config = dict(
    d_model=512,
    n_head=16,
    activation='squared_relu',
    norm_eps=1e-06,
    rope_base=10000.0,
    bias='none',
    init='normal',
    init_std_down=0.0,
    lr=0.00102,
)
MLP neurons of a small language model. Each row is named by its layer, matrix (down: output weights) and neuron, and shows model dimensions 218-313. Each number is 128 + 32 x the weight over its row's rms, rounded and kept within 0 to 255. Numbers have three digits each.
A block is one neuron, or neurons of one layer that tend to fire together. After each block is what it responds to, as a language model described it from the Wikipedia text at the highest values.

L2.down846:157167150129231108129062085166084117111162041107149120141134095128137122141096141129095073158058125132107096105091057194143160144156191080105173116113101125102170092128149131132102091097114129139093098098129130133112122076193156122089109099095147129130157139127096154107117067140110128081
Sports stats table tokens

L6.down323:140119079129097137137085131148091053129178136126184093145135140169126163151183109164121147159133145179124195139108071102079164121146117122160089180154125120129131132087150057135098146109201131116188164117094140118198130170122053104110121122166143104095118130101096140109078161106117118179
L6.down658:131130073138116124111131139087120124150136131074142115121123160137172110144206163120148123161147114122146130136139050143128077151091116108113126118143079129179118058181147098154098139152136130110130192126118059137118111114109148117106142101140167115164144149158096148127099150133106121093
L6.down735:147151131129162123165073142171135045092107080092148138124136154111172074134128066137104128112146110152120117099113103146116156100160125090093128162081146088103035138116165125104133133125142171057122153105107156103120126113111097151137106176088165110126138126092088140109127077131105078171
L6.down737:166137083124079134114068149115032139199140119116150129089136100128132131151110130081159136105165173126170149147095151134107113124129151173083146142174095124138097112045195127074152116164179138130132151074099117131125116103129123145193133131143140142124133107119145159170092158169129150094
L6.down793:179135133069140093100122075145121075159170178132146060132171148122160066173111188123165175159168129110141146152158111095112080091135076131171111117129117149107061051142164163136065099111175169085133096098162114152155128102102181084078147145122114141131174130091136148138078087141129127167
L6.down796:207078149073166098157127072136079107118130160120098106149205136124148123160172146140114110205160141094106142046101146109129106130081125145178053083138129150155144148096081090159081018126113133066154163069154121120095090165128195076125099094168107132139123068052122231084114102127073130106
L6.down1280:142124163115155127127125115124167120117140142049156159062114130141132161158132133114142102166142100150106201149136159081152120113147108114138105111137087151129047104157092141102100176139107092066087163089103149092109112106102137122126122102099133117124145098093091127161140154103159162124
L6.down1635:111109084204109095097058123086134147107132139166180124126160145090173117094093179131151159095181114147118112186123160098124144067127095090100122092160160108098107124101097130117145155154118143098113139083140154140113155100115109083106154052069158162105136115143109117115134062186147095215
Affiliation-phrase prepositions

L2.down834:177079096075201130152116092151156142087129146088168172102108144128182125139124140077039131126092115163133123106128158173120133126164115145155133100177155160108071080064142159106116170154112106129178080160145154150126079121124165140174159139162195136080132121141139136074115139098105064209
Determiners in entertainment text

L6.down306:101136136126167115113095145142123113178107168113094112094081082126134129134092141059088085142107043118132133207104176127125144137114099047119163098154133134172122172116131116079096067160132184093105170093149091096115121128101062110125086142090149071143134191100087113153125050154137170153
L6.down409:148081144093151153152151092166095099147132138148151110097115076042102119131109097141078083210122130061125144138128155152077156130059141135091164098169098109123134104146133105136153173112154152138113126074159134183143120119082088124100191136055184167098123138128147126160082112152091088100
L6.down794:128123092132166122152140109192142159130156142159120129114140148152127113103075125094153162165103114138140158125182108129132120159121120105141093099098142128132160125109164186124143131152204146096168159128166178132114175161066156100129149124101196135080138081116142103173107133168137132129
L6.down941:094160130125137149139156135153115082120094125103142075068156151108138133147136135150144079114112155145096076108105089142113121139108139118141116117121111136152160158094119143113150095122108102178178205159170106176110084127087092132081120149137125159115173124182137135142170110140123140113
L6.down956:181137169120115113127151152131099063073183099147101175168108113129172143109089160085172100159118157132100142131123062081168127124167150110148093070181113126109138130142143129161108188123081157060163142116132134139099144125138044152103137206131136085166132159083132133117081129154089177129
L6.down988:150069095112122122164148122128131185167180167143157117127119153096143166132101054180128150177165120114184165132138144142103183132131145105158204121145113190157133094059138099089136143159122132179130090126100095134125196114200102144124061112068169165159162123107146169085099182077103092114
L6.down1119:088165151164150180108105143110136129119126079125092129145066091144022145148091090120114096099112095127117148145133154125141172120166095116155137095091177164154130133121152070121128165148109073112048165152126143107157123080135100126115075070140154081160182142178132162083182117168150151136
L6.down1822:141132123140160107113135076095115108171092165142148186137158111127087150130198097050115110097138068112142166141114147194155081115129156162101128134177114092154107144113107118146101121160114119099144111129133165065201130119099119100132091174140139089115126072145155101143125142093134137119
Place-name lead-in tokens

L4.down486:150123137077140121164182101129151158117041135130121065057119121077180120102212139148086119129131143155153078179029094173119152157070118121103132161022136172131135171165168096120122085144071160157142166099152146168112135135107142169071178092068118149153168164132210090142149179164096117117
L4.down702:109076103170107166130160157135130140131078138078107172182127047061112112082149110127119124094138139141135114121071123185127152082187140156095200139122184140119112122123096157134135083138138115132123129123166148027114171086103088134085101153135157111114125155133167163151118146154177152066
L4.down967:108110166143078137119101109124150158098113118139113158156132114108183142143105116115182086178090080140088099090107112157115180097115195084109133141111156084141133166109140155123204165142097109087163176113141151118126125096133127218081053169073088078151073157174109101140130078154127101103
L4.down1157:155125091095134107088112161085125135113127072188135148133063187127082130120096133065147160163194141068109137144123121084129112139178151138137080116110131194135096122098108156136168121122110161114119107090136120121139094134105098104132160069112205107129123113134120081123083115158150149111
L4.down1175:120102187115164158169072108149096092116130083073108158110106109101142121106166194125166089105086105160110123083119123155118129129208107142111128134129150158165074119095180142085117136168114112103101160095129116103196129152084091164130127162177145133108151137073108153112091130147124152057
L4.down1479:123103154102083149100115180163176090123148152103112166127131053106144152115109073132086087116125160056109111088140133132165125130087106122125143151121124132161142152163147112120171129175126134128094128138133046126160163132135125162130093087119142092081152120118138100183121123115153061141
L4.down1784:122148147188139122096152095160160100126113139143156143118129092154112170090156086113129123155140091125115119107151140147130139155133153124096122089126142161082105130156152125128164122128088118157169137103158123168125140118126089092124105064131178055159122129105096122153115117144118075093
L4.down1818:139142124089103178121108073184154142182101137123130137078142127106086159137123120121133140179104175152214139142163114170167166139123099119137137127168123137186116145137104086160107150107162152143130151139141132142089152161163141121096121138117114193141158105073179178179148121135126118136
Place-name comma separator

L6.down142:164134151138133124145125132184073110134094142135105119112120153113117115103087203167123116147119186179078128194123094118103112076141139153149092110104135166096096155137053157096127153167084144110128099113104135153129053084099129151118185137125159145164137120143151124156110082144121109119
L6.down149:171126136095123101176100103160109114156111134199150128118150121153124243148125115097151033172104151114153095073079161151146068117171145164064104106164124163075094149116086078088108200080184118127126087126157066136000094165186159176093141101151143174091151095111074168121088096104131176132
L6.down597:148114080115111162104121104156116079089133110167148148180147142151153142091075169077135153126131096136194111081103139093132139129106100156136098106133142083111171130108128177092111132143078132041163101098103117141084089212097135128116143105181109166111075157128108185133123089111141129156
L6.down805:033152185077078106195140140148128134137161152129141127110145079118149134109101190096153148186116090148172152182109078138146148033119129076169131133169152159106125150091149096160100144164153123110116174108149119149088149152158130156161061179098135107162131152121134139113080120099148128111
L6.down1348:099124073154130127104164226078130151135122104140145130088119087140152208145174137154151114148111184142122151173123186129087098162146146085052162150106153176185134144158056136131099076056181140121199138107182161157103116135146139157142105101119133136126187042085122082152161073138144161124
L6.down1559:116152218076117172070146133177136139116123192142126123145110119128115142157129143115107104156071160136091112113061163140121111114101166162102120149121101102100132117169131080110111075119090088149116090117063092119084103121126171169121138130134129104207141124168151107136164089113161163085
L6.down1619:156129120103104134127098069108111128175111108128178130194120155142105082144145099155120170142065062106133129074086171111107127139110107156144174101168078069172124135136124077187087089076178178134192112172096151158131149181147120088078127087166121053087144116114154133076088113121108069160
L6.down1640:142095085032127160141143090156159039124159144141106132105149129077117138184141160128103140157167082172185114115183148140169141093109096155126149109138105112175149120059090121108084172150126116068099143156166110130103129149181091076125144119103135113168166142101130093114154146115090102141
Words leading into noun phrases